From a checkpoint of a small transformer trained on Wikipedia: 5 heads of 32 (1 for keys and values), no biases in attention or MLP.
MLP neurons of a small language model. Each row is named by its layer, matrix (up: input weights; down: output weights) and neuron, and shows model dimensions 0-159. Each number is 128 + 32 x the weight over its row's rms, rounded and kept within 0 to 255. Numbers have three digits each.
Before each neuron's rows, "fires on" lists the tokens most often at its 100 highest values on Wikipedia text that the model never trained on.

fires on: " |", " dep", " Record"
L5.up438:086114166098159184162098152092118164113132112099097162068144129117201156099108128142093168106117134127117148139101085107076118117141107050140102112128131148096159121159098117120101148091132165129107127097098143058142166120073148102104150152095087132199176139072123070129125066134139143060145125113086112127085136087090146116066189082089132075080060105100145080071122172160111153126144176093089151155185139176158131157160103155157130107136159135148126100128180079156088128124106141
L5.down438:111095126119081182147088128043163096157100131107140098128122107094176139158109148174160164200083080170166171128089114169065101126128110105116138174178086061129130078140127142112145171125126127147146111126098118123160102096118095110154132115128121229148169109135113113112143118165094148135144103103066191129169134141110150142147130087150216107169146105195146070116123169188132182182145116111142142147130132115100150123137145116167066156120148089124115124080171123161113120142052107

fires on: " of", ":", " at", " for", " from", " on"
L7.up32:119131147061152162123091120061148102077177150140132144119085175124162076135089116133142134033075129092178129083126149135130191173071141047168126160105080179099056126084174124100097150139129106167160167143156094136121173156174098104121118167127177114110125105128131162140122137096119183077120157123123115108127117107115102171110121121079127136100128054066145117124146095077081136138199122172158142101122085115135151105138108153136138123093107159136133066167118141161185161109150143
L7.down32:152094109105169059108137105156108112146072112121096031113115146062180121094134088123169108179128153129099051186124199164167133104092155140092139094146147142116136171123165124092204195113139128179084098110145148162116084109108084107132152113098142117126120145100111130074133163107078151095138103147119104110151160107198156141138097106157139073060111153129097131112115087147142143108135099115203105134086149108175110113161139104119110199100134100137126086118158099088083096133083129

fires on: "ia", " Texas", " London", " Portugal", " church"
L2.up359:160096084110159159103100105084154139081110179093131122145102071184095174175147110179123159109128136118139121147122131133128134100141114133117155120143158108168130134151134185103151111113095151105116206134137118109184059189091144160102090149101138135157156089102173140180174154177139043163145122133194118146149164122121112129217127056127079146138177165097089120118105180197192112130104131106128184128193155192111097145104119120122107119133094161133137056145127127148092114129152136
L2.down359:200162092101088078158075184146146116063137203193129119133111099189123180113033120180126102120178171117135087115162162131114133102088146103092143155144138163153134092188126160121155148127148151142135114102150126149131128150133182151152125115133131178160096123119167147143190104097068154171153132112158087137157123083153129182122149108116141139121156222120170064153073153197114184105109141132122137146100157137093136126122063111124134135108140195155156155099148125138100116158114143

fires on: " and", " by", " on", " for", " &"
L5.up98:167051071125192196144116110112155117104151122115113090107150136134153125158157155108122127113086123074107135121164131162084166135027104110128174140177092162147140140119131135163043139116147100085144163123128144132153160124065107103130125126154079073121149110101080176157183106142137153159092139123166147099161159153200137126108059152089128069120104075133129142111128066167171101138164134107133150105153198118148178163166158164159116133121110129124133134146156099208142114115063133
L5.down98:138116137110161120130159122113143137109072093149131103170134101105184099108097116134087142075124176105185149094097121081124187159162066190118167105107075122118141184111117118117072142085091104077077105159136131155135179176204142152152139111150154123161104101175143137129120159104146104075102174168081104127129102123161195138138155166209117125149119147154154150108113089181078161159117126177139126137097165118167102137125113169097130094111152085163169128115169185063154158073106075

fires on: " .", " Lan", " written", " Mart", " [", " argued"
L3.up624:183113125086105130149087118125143135122125076112180230085203171125127103149161104116087120161114112122140109139154088138131169137142105073165159132135138096127103124169115142160140089140175143135054129111093159158104118119096168131131134174167156176155111078139108100158096086125147163159136134151150207128178086116149096088115146129128046143172103158127117186111109126113101126133091042074154137106198084180119112141129156069110143160113062076182111135118150126144134134102077134
L3.down624:173190106112083174049114124121167154118137121138153177085188156143138157175154117125166081114113106122166104138142122084168166106119171095158177123146148140138089107163137121136144138161168110104074123086127129142103147148092149147119207110130128126181078105103094120131117093146078152150183131124165158087132082152142087129082116145163120181117109120115133207111079179135160107121104108085145073113117132162124089131140120082094153175108135154156082042097150201208098086151106136

fires on: " to", " of", ","
L7.up325:146171160090150119146104074124135109080105151119096116135129178125175139130106132115184117121127162114090164113098105167145121158071150144147055220083141123004144157139099094136100121101121206130133161167150135119122055155142188134148151116087110115100120107142119137149106117105072178135110160115091088133136104083111114127135156127145101098120137154084157109101105106156108105086142148069172135058120137131149165131129116096136150109105138115071160112196155063184139191130078097
L7.down325:110080098121128116129131120078129095113100098113141038154170104131174140159106137075165092147109155204161105128121135133149111140179147180136129078178127211186174096148187159113129115152105150165133092116123142114131154114140162176076140091087127120144061152150079108087148130099150123101132132155163143104127106199174156142074171125110138060061118093127141104179080159155179119106134139102091105124129141106099090166136090117145128124096112054120081145158133135151118062149153073

fires on: " tra", " go", " dra", " dr", " vo"
L2.up106:054126143143148133088135128081120148126150136129150131107150143097072131183183130164180097082157124151096087137173126142085119141152145105129146145192140165164098108176126111106122110123128090161146095239093135098189142124122154167160152141148126081109105127125113147139080140116103129170134096080137075128086160189147115073121141184187103112114129139081112110139089155138137190118168181172088188140133174146126121170118136108167142191169135175071109123155140170118137206102082155
L2.down106:130182162179127114072153123091130103087158107105158174135108155086099099169144081173166112129153107169113141137163114110098147067156085123123110114172089161206091137175151118091151151153114098111168146235141113116173127133115094162134164112134117120117118116173151151170103128138102130110182110122112132146052199159116141091149114186184141125113121119089115150099097139112162196143125198165166192104093199136082139193141168128138168146145122147099136130127121161090146140092085114

fires on: " an", " his", " its", "An", "\n\n"
L5.up302:090053162077161141135156127131128102161126121151099117084136188173131149155137094134116113079092095116159147077146154104188085120187178107113063082094125133105162114182094179106145084146171126065143149183120156105186123103126097148129102108153173127171124098146109132064158068134160146150116106117102118091091140144175135123117133125178061126107114107121118099133141164114056160188204105140111090092105130110089150129133110135128117123126151104069129124132117132072147225108098170
L5.down302:072080123127151132127160121083117141159085169202123026125085124082144120144127149125120130098182069095141162117079142159129058118149192118147062032126163108119153113136088148098142068117175143135147153122134144123110184097094131143071118166144127191177110127115138117080165111139183186148131137164164117112080109167116114143122119077181144098151146080107107135149104119124102077130152117113097138136105094134170114124140106125103201135092170111152094083139158098109147194118105136

fires on: " his", " His", " /", "'", " Her", " Their"
L7.up341:115173134112097129134121140165133124199118000160119101171159112147136117114104104050118151094116090096143142129103177125112123089065171135078119153055119162150125136091147086156139066108183118116177108101110186127145034141133108123148099162120088131158169100117123146125173154159096159128106135091120103134111093128128121160107171132142151087131117130147127088064118128194164106129178147134092157122102118104132167135116187078132109194133141121122063106102126096095140192138152090
L7.down341:171156153154122062096100134109090085134032172178150078119145175152255155136152105099148082168136099157128136100115080156106116106141136089084119132116118112152109126166096130112142126105099127123148081102155093136160132105080106166140096087140109101135042168143090142142064101088137111131166143175112118099079148103130108127134165198120121097096103168110134172110125107179160156120107116079115105106122156132171104145134136076129091103107128131119164149130072109178185117092104190

fires on: " his", " His", " my", "'"
L3.up348:159167145112106125135176143160064112146119052152094124098106168167117080145152030132121139110144097110126143100139132122103101101155149114072118101104120171133107135124148159162135156083120144175160088145071160119140134111105103125113159109182081141186111118147052154130086071173131167120112110127122103206160117179121099090094176076144087128121112137146129095086092147125123105193184123128068060113125098105200122153162143082112123053116104134112183094092120128156145170115112155
L3.down348:120110122091149116174161160127096127186069119102163020136125127123093178132189133106128123154172107145166125144080193099070083086136194142069114121108110129187140176157113149175126138104146108133089148138138146166077109136069149125124127117163124133138078110134114126125132091155104182142111149125128109157151082146152075167106170147129105071122128142138082126117165143107140052155118132114103077091098150151185096184111180083104111164039131164116149142099093162115144143100125181

fires on: " comp", " Ha", " exc", " j", " anti"
L2.up336:154148076139138145226140092194148104183181129119193162123127174190064138140097146145108140170129122174143116158230147181104134125070119135147171112133116132149067117107107133091140111065197114153086126103156142162107165114131162163156131221145147121150118141125123128123154109124125077154159153104109064143151118124095108121193131090117154142115144102150115132137111080099128140175111107134176149136113125145121126142155051104157135109119215115097096123127128114114127126117114208
L2.down336:157189100121195103173135138108158113188160117192128149103113144190083125181059096196151157126110098140178121129198181121087165104109133138164184076113134185153119166146140154156159146095121146130106113085118126152077177089139128138120097187121158122117062149107140058091128144157095106151154114105159111122119187134117101104191124092126155135106099118144084151144115145082125125213155082117178145151131095158120142106143055106127153141112139121150135152103144156121127106167127204

fires on: " rel", " wor", " Cre", " dra", " gra", " tra"
L2.up44:121105152088186108145029090099145144138149154151133208140153117104123124137124062136169096104110124170167147107158131155103135086124137092147100141129124131187151122129082176115135150139089119133138118204108092094147119090131126096168128115097106141135174109124100165097096132149186152126108147177165172137105121143139119102216157206185141125177168123111094092130115101154172093133109084139067127080093153186083076139139120159186137111134119070097130128186099111148101210134157136
L2.down44:085114117108165131107056072157120127117156162128161175131148109098151097160106051149126107125066127162204127103112102118086141075163071110164088171125135161175142082110100166079134116113134107128148137202137099122091119140121106110157201156095084135102154087166067146100114157132150155137144122151175142112067116151100095147171114145159184098152145158133104127180086104163155114202123094150115108118098114108079095110146102144183132140174137118085149097186106088132081195113168111

fires on: " he", " He", " sc", " Cle", " Mc"
L2.up621:177133133115140094196094151082120134115176132100120129159130181140134109095097097144083171143141156054103166121154101101108089203155176168111100123119079121124029138143077136147099136158131134118107101163106138160166120141101201104173141151116086066187116132070139148135118114148094133132079162135113106152180172122145130166092174189094066203126137104120076101109174107120087113131151126126104163131117110149183121101080135166154117159129118139173091149113163111174118149130056130
L2.down621:154144081150169129078104134131124150114080102110088131120091131095145104139080118196097155135143163103094146133119069092036166074120146202109174156160081110150118168104141175145125080134111112124110139150115131203166136122138220164200124100120125135118096123131127146119072074157094164086125202106125099045105137128149157147129106126113177124083117107209114148104142101125112142079135099119126129160103168118161125084139167121156113114121107113140136223128170134174139132147136100

fires on: " dev", " |", " Fo", " Nin", "–", " rel"
L3.up253:110080071144041160146122112074166105104134119098133137120107137125185104143175105146121110123114107090098134067147155089112148148116102141205071111152136208084119190120145089156152154096090077136121100139090086186150133155098111122155136211123106136145182082129103166125147082130112121133141154145110124139107144130160067097144146081085148129147087096129121142123079148151133110154204126127115095128143143125124183050106186104156167098086155146087165114130127084183145100126123051
L3.down253:094162140164123135114120187111108184065169144112067122132180080114172126133149150144083150158131100104099157145176158093110143130186158110123093164061165151125113136083167110108130102148127094105130142156085098141131122126164082172101166115087162158108190088179135117121147039161124139157108161091106133142121139160159130111145169132131172120091079130112153155113137135139129177098093097124138179133161085074159144092114143144068154051098167174128154182118107144121123058206177086

fires on: "|", " |", " dis", " ("
L5.up223:109109113124159110177149165136090085088118143132166142055127140193114044139113120217121153121175106142087159109128102129084126070146150162142085106135129094111167096115186092128118135070099169196136169132136125090160085133131160058127125110106127121157178153073118130145181095111149117193076123119132133127152147125085140101151086084138118135141088157101111099073149204152108131111157180112121140143149129048138152128125154095140147113130228123151168104128180086123133102118131096
L5.down223:159132139160148093121151177118142135138134176177170133070133191155203149123059112154161076136126170075124119136122112106156157141165168138099134131144143122075177097166118068170116130066113105135145085172137150083093107157152097133069149107087189121123131166138149173155121113136048077095150141141151116122168108128100201113126073063137134116109162113116098135121100132117122118125137201191150105136164100069153131111083154075056163111157084120113092162122143131181112158145106131

fires on: " p", " Po", " Her", " Ang", " Go"
L7.up338:117185124117152123135132073121124180170190093149166124124170150078172148177170138141104105116152145155087091135162087126128097167067136069112126151119140177157098129113110154088145112130121123133113083148122169175106105159163138126155147140068093119149087149095098155121162071157098131167108167130138091117151136120113093132156128094161119128080180126096086102195140135121142067156111106130079122171112160168176119172079148140126222071157096148072118154183149167169157109121166217
L7.down338:130136114193164141149136111135090094130117096151182149089071141189105103104110084139144147151087077154104118116150140117141093082180139117133120100102143137127075158189119134088146136130112136126160131180102209125150109119168081099144128151192143099144114144121164144075102128130087131093154193141124139127169033162166128128125120159119141196110144110078098112121097159129157162151192140134144094113184124121117094150122137141086209199203097119148185166162102124186112132090079141

fires on: " Co", " C", " silver", "weight", " gold", " c"
L2.up34:193136118139155122151149117189081087152120095074126138079119126167091196177171089126142091161127135159146133153145113157162114149093093203152116156132124191086070070095101113099092139138169114118118108161178193069131110100169108113136097143150154153110131118190073172157141118117113103076110127088131137148158150092086145100132131100173079173114146148104125083135104136127076143141048139144106131130109166112110113112141129104091133123106207084119160103105166164071104118085047121
L2.down34:133168123111197146112122133154163153115126118119107148105106133125150139183129145142164130134098119091117128156102140132088158136191107173110053125141167201139165136132120196170157095128134165143093149117157142095104133101139136119154127093137158136148065132094118137101095099118128108134091141141169077156166153058119212130119165164159031095172177153108150111142144194167098070082125115121151128121124151090139119137176118105177152098118157013137134122115215178099130158120151118

fires on: " to", " for", " on", "-", "\n\n"
L5.up501:097146113121106174156060151083122142078106102109144110130121138088178117162063150113132148065153153161145136078127168104110124124129134127132088104091064214098134087147157103122099088160141126125122097160132135134158182221160146123164152143145098047171152085125152158094115084207139153132132116127117104140099115128109137148166116126130138179111173115172110097160104061162097144157164167100084180088078163103176130115091096154125131123064119171085154119201130111101138136173122129
L5.down501:080105178082150133150125123166152169083088168102122090193206127132183163168154151112110138137110116117122078115119137068135139122127122109132096125120076167130141131118079108080135115104101136033172100125091113216039120109145107094094119145165098171040121095091180156114099123120140180156112131121131101109174110071139141144107084147118154111098136105090147118110114068168178141160106163160131178082152125135138088170133135120138115132092140176138144085125132153090113102148156062

fires on: " his", " their", " its", " her"
L5.up129:056034170105081115137127093125173108167085108188167092117139188121167182123112115130157142089055086148146155115086103108114078139205164166202127123108098138167097106158154169203148158138106125104160101126088146086145096105107129143128146127176101185109097126104120124165109112130127167116123111104149132108135101215104100116104158123144109120128124149117156113088143118133157153208079151113099076102189104098103134124132109090148103087130089124105130141146185167115135166134131188
L5.down129:114111194139096122162149136102092126119050189158138002155127169094211115164150124108130188128166116140197128154111172113080055132147196130153135115114096136142160144128145147108154155120167130125144124112136156167098097096163130127126107145159110140154125113109133138122130084105139163115133098136114076076071096121156105167128136129184126133133174063161150166132108136119156069192142161076120093067117106111189134170117129094100129135126144120104057148071145129170117144129130168

fires on: "\n ", " goal", " There", " career", ":"
L5.up76:143131115111091124088143090135135123089129140131151135122132170126119109163119141115095107141100141102160087101103109146063089191135105149194170102058105148150150141112086130103124123101124159083140141101090112125117162152153130085068116112139150089199092180097102156112115110088149148095105092080121204167124114141130140150175163095101176128146204120219108119078095121146141090102156118044169081092080071099077144140150161138186129181129141103095133128098106206105112159106140101
L5.down76:042169087116138115174162061105136121154118111060049126154109153135146133167097104105091033109125122099136102119168126154132083131107144142083148090125115101055153160153148089138170154178116103085188105107201110131095128142153135104153132130114201133059187111115127129123126152133161091153117121174164120139158120133126162082114156137090144141196185123150114120073114182137138148111187109117172146127108083165106146107069077172171152113118178134161122097122116130132086123136154121

fires on: " life", "\n ", " season", " Venue", " career", " Score"
L5.up113:142090164149153149148102115131145142104162115120167140176188197125116125105147135159183061133145117104151100172105111137139130128119149124146153101147160132107126129097113168124110072167131178084118120085185158125110098123147133088102115143162197125181114112171185154135114155148137173097152074165159124109121000062143132162122140100126168121154149147130058157102152152183103117101117075040129083082105110128110131109131090127109124136128110125153141167073147160072078092070084121
L5.down113:063162112181136122142123113077129172103150108075142105193132132181114150182108160177116106091092123123155096170073106178102139132070209124080092065139141102094135139085180134108149139106159128159193105066132074147098112145091127149110119128134174154132161143129096128121145132140157129123103113176153090157122199127056124131097119140142162104151108150097145134099132169196150114148146121173167105123166120036114138111140159148131074067103167090107169192133141112110113090114157117

fires on: ".", "The", " the", " (", " The"
L7.up53:183058040088075126136154094141060118194141078151117076119154163136126100180116109123095115156131144138112112142118144135108152114112148092113150142166146173109156084147167109115109086145091158072140114151115189074100122141151104146142122157153065147179155122107087118129177142183083182183096074128120132073089081061136171139134093140096143137140170144100101121147102094111199110086124163126101200126076111066125083105125116130123118081163172121110093140138137147131147174132145127
L7.down53:097174246138103125197150150123134116110078125095114144142154139121226076102155119093133080109197133133208105124096196096123116116102151144125105143122138160093145124106131121125152113082146129115231131090140054130141149189158132133134189102149142105185147139129115149116104110166078108149198117103130099089115119154122114189147114152151122160103135102110128168160115089106106125094124110106166126112203070129145155112119108080128129139173126088198143104140148140112127118129127151

fires on: " life", " Sc", " sc", " career", " degree", " training"
L2.up510:124094170143106115119144171161128126111170113160118162082101142093153104128111133120129138103103155125175121127157076145107112129185055137128100217154101127120117146108115204141134120077143123094200141103132112089120095134126144079129112126077106085217135138128130126137149132073107214151105079110149084174146056078178149147158094071121116150107119144125070128099177104129109100147129070128095126142094097137151183145123125076094128090102091061081072122150128119111072076097096124
L2.down510:100078071140064139163124191142121083112122093103172145127118144124092094123144171113068142105123159146125146180133099124143186129095124115130113130177107164096129075064122179115134119127129159132185104128155097098158102123118161068081109156136168124149155107130149141085160118069094111100230078135147073103137087118159169097116109185076152108144141105150021109128102097084136135131148057126162145093135142114120129101109115146165138084087133098089099131165124120088127051112115085

fires on: ",", "\n\n", " Democratic", " Total", " Jul", " Republican"
L5.up381:156123109057135205156053099169138159140156167159167111115167196163152133110152130177173032075115126136083153131089162134150111068115130165097139080107119156121081112129136093061137108163173141152141165161157186078129074100119118146125159101137171183128115097158136188126153149127179122141116135180175136132187138109112105148115123157144120157116082107209096150184105129150109124135095167110091139112093168137147169172094142114150138120133128137118127186106129152088130117110170172
L5.down381:124154112058099139142137138109094186124113155168121126066143154154197086114143145165186091134089084109097083144109089126135078137146096183136097103159149089140145169139138139081063150115157136149067140105116105191114106107135126188179118052110173123117120136067058088109171180130105133147198198093145104133122052123106123133094188141119058120108093162155098116130125130176113131137139138170088163207094148149123117107150136151125170136145133121156179125138117107114130118100126155

fires on: " |", " /", "ed", " 16", " His", "16"
L5.up279:063118142047110095120176166125097162155087086114083122132089104139130189133098143095129090182146130106110092140122107191114126141187127120163080184078135134131155104119157171090119146109108103140156118180117124105137104150119124118149125165074105183146123110090086091140138068127069181089090125137098087135099097057137167171114053079115114118090133102136105158088124124164157109165126101129031086165141097165176145114131111144096171087089136125115181146145107109179163090117149118
L5.down279:180183153145126136118077109145166127148095135142183119133149136078072054140132080091101121113177095126134158132135140080138139119084122114123130063157102141113196217103122117133147113159104155095130080108117070124110129115115157144127207090158109137149109150161124152146098163217125166174122140122090165106173134161131136094128109133103179148139147134206155079112121129118106118115122082049204144146156171087131136103159147187154080192132132142103117123122178144166099110129166084

fires on: "In", ",", "/", " during", " 18", " 21"
L3.up375:158127165093135171095186166165153133182144127088126106128131127118144160083130135128156146147136135072140135123159128093158151191143115145186082187112122109130148114150074108175206097083102127129111148119151128125141143104094172151082117117123114090085168138104198160032130187110123169094119131166162159109188145132108114144124116140151077170116090093122165091162184107142089139116116081122138123066192163125127171072125138133090136110155173194132135069154222133138111115098148131
L3.down375:054145134100170196155112150119109148065177108072142135146152139117091159155104123121100062057119117125114134145154134132105089124089059106060103131163134142169159091132100115098109089081156167150128105191103160134095070155145109089167133143132124172125162125106139126159185134166146125099097153074089114179073094116096089124060090093138090093100194108136201096133118078117123111121154055097123092124152105120110151121141142106130105104145105132131098117136109211139102162144163084

fires on: " He", " was", " and", " who", " She", " he"
L7.up408:095119124078144112098152177124099122132128094145133082108150107100151159112154070105139180190164113128201166139143126196104152180177079115171184128112164122085087162132109158091133036149087119117110101115121099116110112132101129154103045125163144104175054123141123151157158123099161094119142146161134118160107183149159190085177117172112128131119143141132087136128118105151136143136110165150063064145095102087144111090136124179085143053141107102088169100102187167122097151147151108
L7.down408:123132151118143121111122183137087202113044070092141153106148141135116109130077135117058125143108120133136173128139121134116171143059147159129113138142121099182181152133105102144107127110118103100126129131085094131160116138185099103152156104122154025131238126130110087148198082096075177158074111142099080103134148115166121192144172151143166129118089078135188106095148125173149097054135129148147117107134129112113092168097115096103127119119117100134190160157108139105078104087131136

fires on: " C", " c", "\n\n", " career", " N"
L3.up183:143108121108140139140107176153106110115113113137139153125184136122121112140174125206123166152109072147138118154111139115120098117150122117147107179130092097084163096165090123063100096086111094131130105131182172031149097106106116119099079130196121084117153088164103152071152175160112148176108089134171099189170115156157130078178151135153116103089187179131131105133088106136047110115174074103088115117123107102169115111192056127121140064137147151117084102128157145064131131170117104
L3.down183:118148170126154191126086103187109078137150138184086145087147093132143113161129122113135112192176102123130113120158141092166108097096178126136117121150083117175137102095113160125082073145158134105159087150158149149170113104114164138202188116177093137102120068113175087074132114132181120194148144093188134150114115101134155094140119131110128110108137115139179088138107141089105125089173096189102166090157144126102174190184124112154217086140148130113170065050111137114121126124107116

fires on: " or", " so", " conce", " Fo", " far"
L3.up606:087139103125117162136139124124156114144157158074144185175112190132128084128146165158164127107081090125079117118183184165130171121125187114143117144131132126114111105152088141125105134107068128178087110143108159157130147148154109116200137123079149128171113137193144160070072045111183152139134158207158142216162141117156086109123106108140115139080112126131151127061135105141074138077137152102110161105088156162102108103083139112075065132105088151112085155143127102101057143088113118
L3.down606:156116081099075184085085144137141110177089116102110116144107119152172069116085132181126128159144114139113114108241148091074145141100131117140121092167095139098084093159126088091112169162104087123073093159089147133107184121127141155179169183108135138151118204151137168085126108117120140191175166155136125132115173122185137099125093154090169125101091091090081151026112115126098164109150144126119156141100112109153137147150160126072108110113093120143094192131148128123074137151103151

fires on: "."
L7.up426:197094139182143093159108124067060122140115133095114122145157176103136146171066139133131073164147133099136082108092137139125104116157143133198148129167177123203119090103060138136113041082118137099101129137057124107144132169092201120090121160101119130127187064110097127171110114128143148150057083166117097084143155146178127160087055118120148160124126053174122127145179131116147104138152137128126121164085162152143135122119095104129131103110156120126106153186099172136116139141092087
L7.down426:113166109091076155157164168116181127135107161122163071205176065166191088123115091101116085104159138173171177130115168113103133109138124130069134120114124103164151136149097166140115129200179127139127164093192086120186149131141103097140114101128147128119130203137124153093112070152130129153120166138091143108159055170141090160148144108099140099133117102143150145128138154132129167107109147214062124173159157082144126156190134131095110181136174112130158162120168150125121073116183081

fires on: " may", ".", " of", " can", " to", " or"
L7.up4:144102072091125125116222168104101101115141119146105184160107182060117103212133097161138095123148131141115166124166141152111139152084057116150105152152105152120113110109062099133146167149168115096110134124065107136089162162094133136129098092125129104122063055109141133158152074160135096125125134163130099082099180162168175148116164141155113150145096123185102104102149133168139102122146118115136102151123126094153228066118100124159153097123131187123069151162068175115105112161085131
L7.down4:099103087130158174168167144096167116076056133137112113134157142149112163176057137102041136169101143130224104139176147104102107149133133174139112119125088160098162130128121124132106102157152063117089135125121190149144166171155140084157122090130064141070125132115109129135136095140101128139124066145120141068106132155099202130097133132098156128113178157145096152136168086121164123172158145143094157106114140098155134125164130052049097211082107185124107168135118122123096103140131138

fires on: "ari", " dep", " leg", "off", "ier", " men"
L3.up192:062164090083163193166055158140094126085093116101151123100159148164086084162080188120126165157090141092192133092108143094132137134119139094126132140093135150148084115108095090147139129134127186145135131071172105131143113150123136159158132114097169134155185098179176086117168116132134120109103153109103118129123099126080122144117141093111092114095158118146201097105167092112162182140091138073055178107097103156152089111126152185203177140168124075151102045125115132121133117162161151
L3.down192:093138110158127127110108191149106159120158118117137127110083151128093086118140086084104157167152078132123088179101166136160139108191152127086121120132120079104114100145111123104095173182116110121066088160143112150108139161178089119152109141150131087065136114138082083173128135081138172154097119144079079177223153191130122132128133103144139141101076137082096131085132116103117131055145125105141204104109224098149127150170134101136145153098165093074154111044129119170171129125127158

fires on: " rel", " app", " sp", " Sp", "mo", " adj"
L3.up553:150174079114131172127043163131162089114150183072093118119131116160090102201178161104112123068108108079092154138155118130145171128118116084113101074131192159070105139140136157088150144043114120146101127152081102186100154110142097122200151171110144132151148111141153103113125119155158148106083147120153122139150112115100107085182153094099122133129122122167137065116164105229157091161116104103108159121083181080095120137151154169095132079136151077156161132162126137167110101140121164
L3.down553:137134111084123131114075166114134118113133107090105152127084106133108108141138123131114105112090160097128103153130122102096167122104127071198054087112122129095068136136111140105178149058104095129113167110078123158098158069103100159187156197116083126157139132145105064111142104154186089183150127080116092119197168098070134114147144033120122173186089095187099057124152112181121110118164081130124148153123180101166117128154106147150162116133169125152155182136127105158114146094098150

fires on: "'", " to", " between", " from", " in", "s"
L7.up224:198107149075137163195108132162169072147106132167143114173183142136150150104076120147114070143192151096098110109077104122119065148148129159119082141098107167128145158110093109132120132109146166109121070135190119115121122117094149056129181115131118140130125106165113084120137109167123184161119125103121132152148102168139038161143115131186106085151109146116146176078155072103166087133050141122128096124171139173085190046153168158102119122102107157128128105135114163150176153097169127
L7.down224:172099130144133127095168134095145109131086115082170094073123124091255128174126234106137127166135112150125119151107128132092175117147113118146101144077114077094151157119115123109081156163157134159127123143127133190135050101123152155115110168103167086159124148114135042160142161092125115076164140128104116095132148129095141147140132070144199139108130098142116153064148141096130161136142119105167130158139151173110111143115128134146168117123154086131070169103134080112062129121091094

fires on: " Am", " am", " Sp", " sp", "sp", "amin"
L2.up639:125133069134131113107094105117130114087147088156118133098174167113130091121079127181154098156128177041092148090181135097149136125073173161134158096125180184178154115108158133069110090097098157179105143133089099154107152109138122108142162144118070185085117142113109122118129103166148121115108083152163115149149146127119066101193120117135153160222145136136028061114126158182144106133156089089155161111101129124084075164063111135147105076106132148126128169135143140135139097164096153
L2.down639:136130152125141092130107159127102096090160144137119130088162116145109072132130056147105097110136170045144165153157172120107164208082141147143101128160155114154174133121081092131171100098106114201082153131169077154117130092143080054106130081105094147076127177104102118125082082120124140114135139152207100153186151103138109210181132145139157185200162150142106100133124128153132120130139120149182179103134096103078101154083093115133154103087089147138130174091138170136087143143129159

fires on: " 0", " P", " reviews", " .", " ["
L3.up619:114103146101094085148169116151163152211171156132134136111164128109152187136161118086174144133123148147144101143100125153132137174123139106137134159082137142114133117125155099174158153159155150106121132098159132054104109141049142181143121170152134177124151050063113125171174111152130137097134113108133164120181139143100118077109104114192100114127057100104081107145123163107107119143120112100119087170160023097111106147132115131066144128149099083131153158152180092157075142203203091
L3.down619:107177109119128129079136174115112177102136147153159120115148136140061141118114151131167060149124166102138167134107081170091139174106158125127180142079151110113122110169159106168132154142134072070118200130107102137177124157113125179091144132185074152051094068092084110070147074105097106062138162095106153081082176090130087109134075129138123133144134049112153128099114100112113148172158095141082123171118125088107143148163110090123144118105125080125170133133158104211127180130110153

fires on: " al", "Al", " vis", " Vis", " conv"
L2.up583:203048051090084149103125132116090148121154116126189172103170164102108165139111114049117150054152200080147116119171146166110205110172102121169094113096082128078138106163173036139100155130121131148123119100136162120184125150131148121085079099154118112127122169139110172130142123133169095185139131125101136104116133078112138100150170146137133140129125179214137144172158171144156131130113126147141142185155162145103181099134119096114139167152151144129115096136137076118147122161136168
L2.down583:180083083089089164097134118117164165106137135166171184067144162085113155126122114082121158097166176102140112116138147147176127142138114104174111152109111166117133126154148086169126137150092112107073090101109160068147115145163148164106111149109157134119149160168091183126163131161193139208076116113113125107146141109120101094187149093113105083104058150217138154154125164144109155114103129166164147204160147148123153120162145043115119150121160122120085056116124085149152089155154183

fires on: " such", " season", " career", " served"
L3.up587:193098110165062131124131119105097089126120143112159133110131171125119110181140118129199154143132138194103178119082113125189091148160129138168116104107115126131137109116134144098089067157167146141145098146183074150152103130102135098121138119148107153114100172172163137148113047111197142105130112159114159134137144176184156164125098073117132064108163185147122088054188112123138098145114053133159059106156099157083133055141112120097126126172102124148160086146135163068127073094132107
L3.down587:158142158094091136136179126093064114164113142098189144179084188179159149112145125127093140097130142111129160090097127087156159160141131143208167106117137169153047110111132157084063113173121138119154124167179118120101185123098141131129075120142127161128122081131116130095139117084207127137093070127181166168085167139106166102084104150127115092134130150070141088089172186142129143151221102159150112126148147131093128164173160126104097160162137164170143163137132133111181148078138106